Weights of a small transformer language model: vocabulary 8192, attention and MLP in parallel.
MLP neurons of a small language model. Each row is named by its layer, matrix (up: input weights) and neuron, and shows model dimensions 240-335. Each number is 128 + 32 x the weight over its row's rms, rounded and kept within 0 to 255. Numbers have three digits each.
Before each neuron's rows, "fires on" lists the tokens most often at its 100 highest values on Wikipedia text that the model never trained on.

fires on: "=", "\n", ".", "\n\n"
L5.up1275:144141106174122176111203063138109125089178126192100103193210121178105151132119158115143156091133105135168131146135140140055109103159060119162127115101150126187121168167114159151113131155153162123122156109141117159132069165095117177070158109139127099129116126071178114148113127138110162088

fires on: " |", "-", "|", " Rec"
L5.up897:156109173121100149135140176122093220167076139097136109126160171104111130148163122158153098131107102133151062167147157166161119101147092120152164131121060154181040135129109128142159190068116119104154130097139178170120097108124125107127157173106176102156096149123157115129125129075160156173

fires on: "s", " 1", " 2", " |"
L5.up2230:133135183118120153082158148090105112162082134153144122179105134122114198110140189122144126145126111147160149127141125105130125118147117087165110065110154104137112083087128160163172150126103143049074143143170098146170074162076111121070093147101131127101112114096176113109144111113047106114

fires on: ".", "-", " to", ":", " |"
L5.up1538:161116120099116154130155119171090163131097129175148147149142112177175115146134138093151116125127208121144147129138114109128134143159098108145198077133136130146097098107101139119120114099119154129107103128121135196152124104111099156168093125080191146136163181086116109100088105115146146138

fires on: "-", ":", "|", "s", " of"
L5.up2088:097150075082140099144113150179112142140153119116190101122190132111074099168157137124165148116122174150161185063157137146061136135119122099112141096130094119089118172108098158151138161090142130143145146199109143164148073084095097153146062122139193151127120149095173122113148103152153167105

fires on: " |", ",", " to", "c", "|", "st"
L5.up1756:126065151181142151144141118097128136130060143098099109169154134133119150112117115122145134145111158117087131131143163097164108145138115113204126157120079184096133141121128106106174168114149130075116114110133093151126133053143119164152120152080168039167123133140127148119157113136158100082

fires on: " |", ":", ",", "na", "0", " ("
L5.up577:128147164114102100120131180171097151077110102181158098179127107112125140128136171117095112155154118114127124099161089102176155108165145117152139106149102152098149198160119132119135151117134160134099131133178135158110093168180128123202131181165125113128106130122098115152143109150088150071

fires on: "=", ":", "\n", " :", " (", "\n\n"
L5.up1549:112136054059097150142085103080093086073037040204184075140087100137109162122156136093167147147132166132098151128170140100154137126123133087146108107160115135115100154096179173129126175100106162102126151091139118146115127168153138085152068157111154096063167097106157149113123088115159119104

fires on: "|", "si", " at", " September"
L5.up231:180039106118146152144059109145064155074161087117144129103145136091105133116090124130144076124180132123159175120157076137148123173159084056149157111101108121064111143089105153120189143136144124085116143144155076134148092106083067140192146201108147115057081191139158114137145116118129128134

fires on: "\n", " from", "\n\n", " a", ".", ","
L5.up1164:104206144107088160139131168151075101130149119156142144123073106097076155123149111131153134161128129143186118115150148148106131073132083145146119161117139146151119142128097150107103215089159138113178171195123142162173144091088100126144043161131231119153129093157107118153152143117159181058

fires on: " was", "|", " |", " 0", "ora", ")"
L5.up2238:113140111137114192148140142145107118067126091122128087149096188070108139133122159140106126157110058148124105109151121127134123174090114125075103127058111093177126147090144153145151175088118110086161149156110128167138070131093089087119146176094138109167117138115110109181211175166073166111

fires on: "\n", ".", "\n\n", "="
L5.up854:187150181141151150128173086122130137102145104161125123201157181150128119090120145108117132128142121109184187150173116125118119116112071134176152128097135072202109135091113133143152168079150170088143141124138150190147121164094084130097129106135144113146145147068177078137157080131124182100

fires on: "si", " to", " not", "t", " by", " at"
L5.up280:161133080153140126118119178157118150106155129127141124125119135076128149138099110116153098081150095131176114114121154191108148168143106110166132100112106140134132149091192150132178109093180103092123147170192141098160144126086142104161131072145159118076132122076119071138143103118130124115

fires on: "|", " |", "-", "="
L5.up1753:173088118099099105132121107162171153103147132167119120065124070154093141150108115136145175079122140127122093181134167088069213117126063091122093094119144079117123182164114116089138180112150131089067183110152139118066172155092088119097188117150097115100179167100155119091119109115118139118

fires on: "'", "n", "s", "/", "-"
L5.up115:116089121136106101139178199172092124118099152097150144155176153198148115107143146133132109175143133167051174152089099134172103098130144091194159161137168142082091171141120078108084123113126148127165161125076072118116122171141141107119072192141132093180146098132102179172109098114138136055

fires on: "-", "'", "le", "tra", "la"
L5.up602:174097164179102097141097130162088149124119093154117112092162100124164120155089136100143163172148162125153138121097118131183139080130106121159139163142113118098058124064166119110102109126209115125191119128084118179183071183190157160113124130154122126122092089131157221160149108110127118069

fires on: " was", " is", "en", " signed", ","
L5.up810:092103163160106127138071095138129088120016133140139109093189164104109138137116150125133131054114115167133133194144057123155060093134123136088152150134057129066104170072169058140133125112155136105124130145108123167122114067064127150086116109109160169141160112100140084123126092077104059101

fires on: " |", ":", " of", "=", " vs"
L5.up1197:126085122127101143145115169093100159158136076087163161154147135183145104155087134092164132143140137055126089081108101109167107176165135127142075022130165148108110144115108142101105135162107128128152128140161128100099167087092134149146130100189138124098136108184118120090109116100110128126

fires on: " |", "=", "|", ";"
L5.up1269:127117150124103143058166135147156157129185146151129124170105080137133143106093181095111129068100152174118156162169135196118164077145091072144129119124181081090126136173129094131131123141103131126078245110176104117138147176080111126102161151115117143152169124067162082110118110126090081141

fires on: "=", "'", ",", "\""
L5.up246:141151145131120095141168157176123144109027076126115099131175093064049126130136175108111073145131127128156176177156094125146103129127147109095179147116097128093125111157119041121179170140115146095174146159091141182140118092156141160141135132087125117140135144129131154124102105140129100095

fires on: ".", "=", ",", "co", " 0"
L5.up341:144142126133126117122102147111090118103122148127173141131157063095069133144130151108132155114096131183124181108165120102131136155174121020200125071107124139074099130169117107150139177152140161133073096113146120182092102081130056105160129098092136115111120128112136139136146141173138131098

fires on: " |", ")", " on", " 4"
L5.up2100:108214172163109117053122189165158202072127133118130090103107117138133171140082154114157143122109155107133147136159080057164094120189107084152171144141171086105097122144079146125191134146114124077133126138158128148167048157126101138110141144115145148147189147097053122174139120120086081139

fires on: "\n\n", "\n", ".", "="
L5.up297:151077161129100168161151095169111188100106094126130123148117154161083157139117119122121174105159115162198144172129139150077136176142064144144130130077159104159097160108108131136131160101114177095178156138120134191162071122114105102129113123141148131103160146074134100125141139140137117088

fires on: ";", " |", " an"
L5.up2231:139143135179099203068179154068100100081153109089118145167094110136112155138088100150132109192100123055128131130128118140183079166211128113150077099125115130143078131038139087121126105097149131069128126135153149102164112167178148125135166144164120098112163102117117098128142158109128088161

fires on: ".", ",", "0", ":", " Country", "9"
L5.up222:121129109136078141178125162131109094138128125113148168126122064102057102175077109156131088091131138225139123138153083116082183136146138123172197097096204117104145110154070151156137149101077122131134098127149155174143155161155048080162098145131129125166135205119138162153092122116146090105

fires on: " |", ";", "|"
L5.up1174:172135103076111189086121098161129096137129103108156091198154101216145189131109111132106073129096118158141156162135064176161145152141111122113143123144180111141125125096115099152109098117141155068102222102168137123131107141091124151091073115123132128106209111073171164141140126124059120171

fires on: "=", "\n\n", " |", "-", " a"
L5.up1308:157139136131102150174123113148074155129125135153168143153097105118084103153136128154168143136177109204187176155132140108142080106139119125140164136146131133162032178102094100173112167078090155133169171127122114168116129085074099126136078114105132120136086122138138138127103152100111145134

fires on: "=", " |", "|", ";", " chart"
L5.up597:112113185127084146066128176121118150127065147188140129111114159139106190147061175110147065090156074162128134116125137142078139089128117137147176142118098085145118163092152131179156180096111105055102130114131123206114111103086079092113158108137164158169096125099184104109131158160108134122

fires on: " as", " was", ","
L5.up1332:173046120119099135152149097118106097122061114102130082146098097146063115126139102132092115136177177115150106157154074114141125121170118141118119079103106106086118149117102141141134143119162159147175103209136196107092112102065044130115071105051165093144153140136183083101124123166161040104

fires on: "=", " |", "\n", "|"
L5.up1413:165101127128065169156205107122099154096161087170104153148111150113060122119159138119122136112114111149145208160190111111145130102103062081114115113114108108082089148125104077124150175121096126095129189118167111181139136147092064125150116167080185123152159149072240119173138078108119128125

fires on: "|", " |", " at", " •", "ep", " of"
L5.up55:097156110152123109091136116115127097103157024173154122133162125114047163115135163141122118123167088129108144096165082183151149188140124135164179099032166155145134100175135116123130148149163192090142113109110205107104070145115074106082110175092136085140077137135128120088172130148078104107

fires on: " |", "-", " p", "|", " ft"
L5.up2221:138105157172177113146170123083123166126099149128180100074065138168140190125148152119150159130147135129140110097148152113155112178175117101189114125099146135128136157055117100096183146105135137117086130174113099149168075060123105183154106129061162127114156122147157114088138165154139151182

fires on: "|", " |", " p", " and"
L5.up2007:147174131111120164176153122128127116089080079144103146128092154139094099128119121127105133189155201097094124179155106096144116096163091122143104064109105094118126124115132158128145148107154178093163131165170144124111103125136094162142131077098174100131180109090125160110128106147149139132

fires on: " as", " at", "  ", " on", " |", "year"
L5.up2294:134175104107081142141106149171166080131058061106097156080083149157035157157155203128051095137136123129161139150171087059193146132107086137095080129090104167089143099122099102061176121126152112069129127165089166106124104100089100108101126093117158105157173089159118200108165128109101147131

fires on: ":", " |", ","
L5.up445:066171127167109121145082138173139135111132061193142077154176135156128140156163098112089103164041206130184176082142113131109188120137113143091151131121102121158122156074132109112152144119153150066171142117137105131177069115144117148088104130111172128157144103117201179182146111143134121104

fires on: "=", ",", ":", " ,", " before"
L5.up627:103189076132118131162093156175094152016049111141116115168166082108085127127170141087123114153143122086174157126167171131146211160153123108171146135158099073114098151116144114131127135098149103094121139091164133171141093127129073128125130118142176094135150114094185133170123075134123161072

fires on: "  ", " as", " like", "pro", " include", "-"
L5.up1301:107156147139148156149097124147151088166112138149114154114120160152123136126135178176107153166116175168171089096153114081114120124156099124149091119127147093160113160181142061093162134150193140110179180139092110149116104160118116154126127130144120121140163054100161179109119134111158148094

fires on: " |", "|", ";", ":"
L5.up1970:114181134080091152113104135171196122178107114121101126108119182132095129114128168096104156085073127149139106148185127163147110072120094118166160114114171085157122083117135152104164185076138151186119148090123084067086101164102132133135059096094125175122153104033155225198085125153070128102

fires on: " |", "|", "-"
L5.up656:166087121161142108111130118189170187193089147146149155127135117132080149169102154081140095072088129173129118162142106121115100151148107102104213185085180118163097052106120112126137191121130095200146150146082141124122107150109100141056104118113127138127107189123112172164119103121140091093

fires on: " 18", " |", " 16", " 17", "|", " 2"
L5.up1959:091073157066059098159157179140103142010139153132147152125130184157148136174128121121140146142127102120145117125145105136075173123137128139156088170028117111106171145115095168153128133151106155112150121125126087110121122212100103099170147157126131107154128094077140158151186118125125148146

fires on: " of", "\n ", " in", " |", "\n\n", "-"
L5.up1105:129108112121123079134134126166110161135062126097131118142133050102068132125174192128077134125171155148160167091150131132098189169149107122121084153097102100118118110107141070123111170087123162099144154113101099098183114103099104122127049100127125162162167098128133169144106118089130135155

fires on: " |", " of", " at", "=", " and", ","
L5.up1471:132093116136170117164120101155128109088114094145135087121143142139067085139124161124154131165167180154144176106158105079125142191159112135134134128155048129105119120146163111090165127095130206127190090119142103188127154162147115122150115188111079167139182118159073121124127098088127147114

fires on: " |", "-", ";", " 20", " 2"
L5.up1431:125118161142132182141095081124159142096080115133161101141118118193122126162137140136162132147136140161087134140135133148121137211099140112234181116105174175131131114124142107095177137110107189117108150138075153139130121183068149138183097139098104111132150134101176189126153131154096095099

fires on: " |", "|", ";", " in"
L5.up1238:168117142164116113119126098168182110066060091124120072125096202156146116143109121101135135098168098154125056165143116162125085158185107113144120129079127083118121083064147225160137147125160152127116137157095121110114090190095074119147078149086107155116100142033165173133182124145128161103

fires on: " |", " to", "f", ".", "|"
L5.up2099:162116123054143167081098056187168123142110190184179139147032079110129126135122140132152059105099113133106112089168190096140152139155104110166126189044145153129127096080136159146123139155098166103139145096096125198123067118108120169151136118083142179152106125148146126077125072096141104141

fires on: " is", "-", ",", " was", " and", " as"
L5.up1370:088115166123093119113126157200096138095099117085192080135127158132099092175133138105142124118156162136095114195163130132169117103138158141155155088107140151095067126177066113069124178131096186119164119175146173184103112086076145133114107153149144091137147146117202151149151098124152078107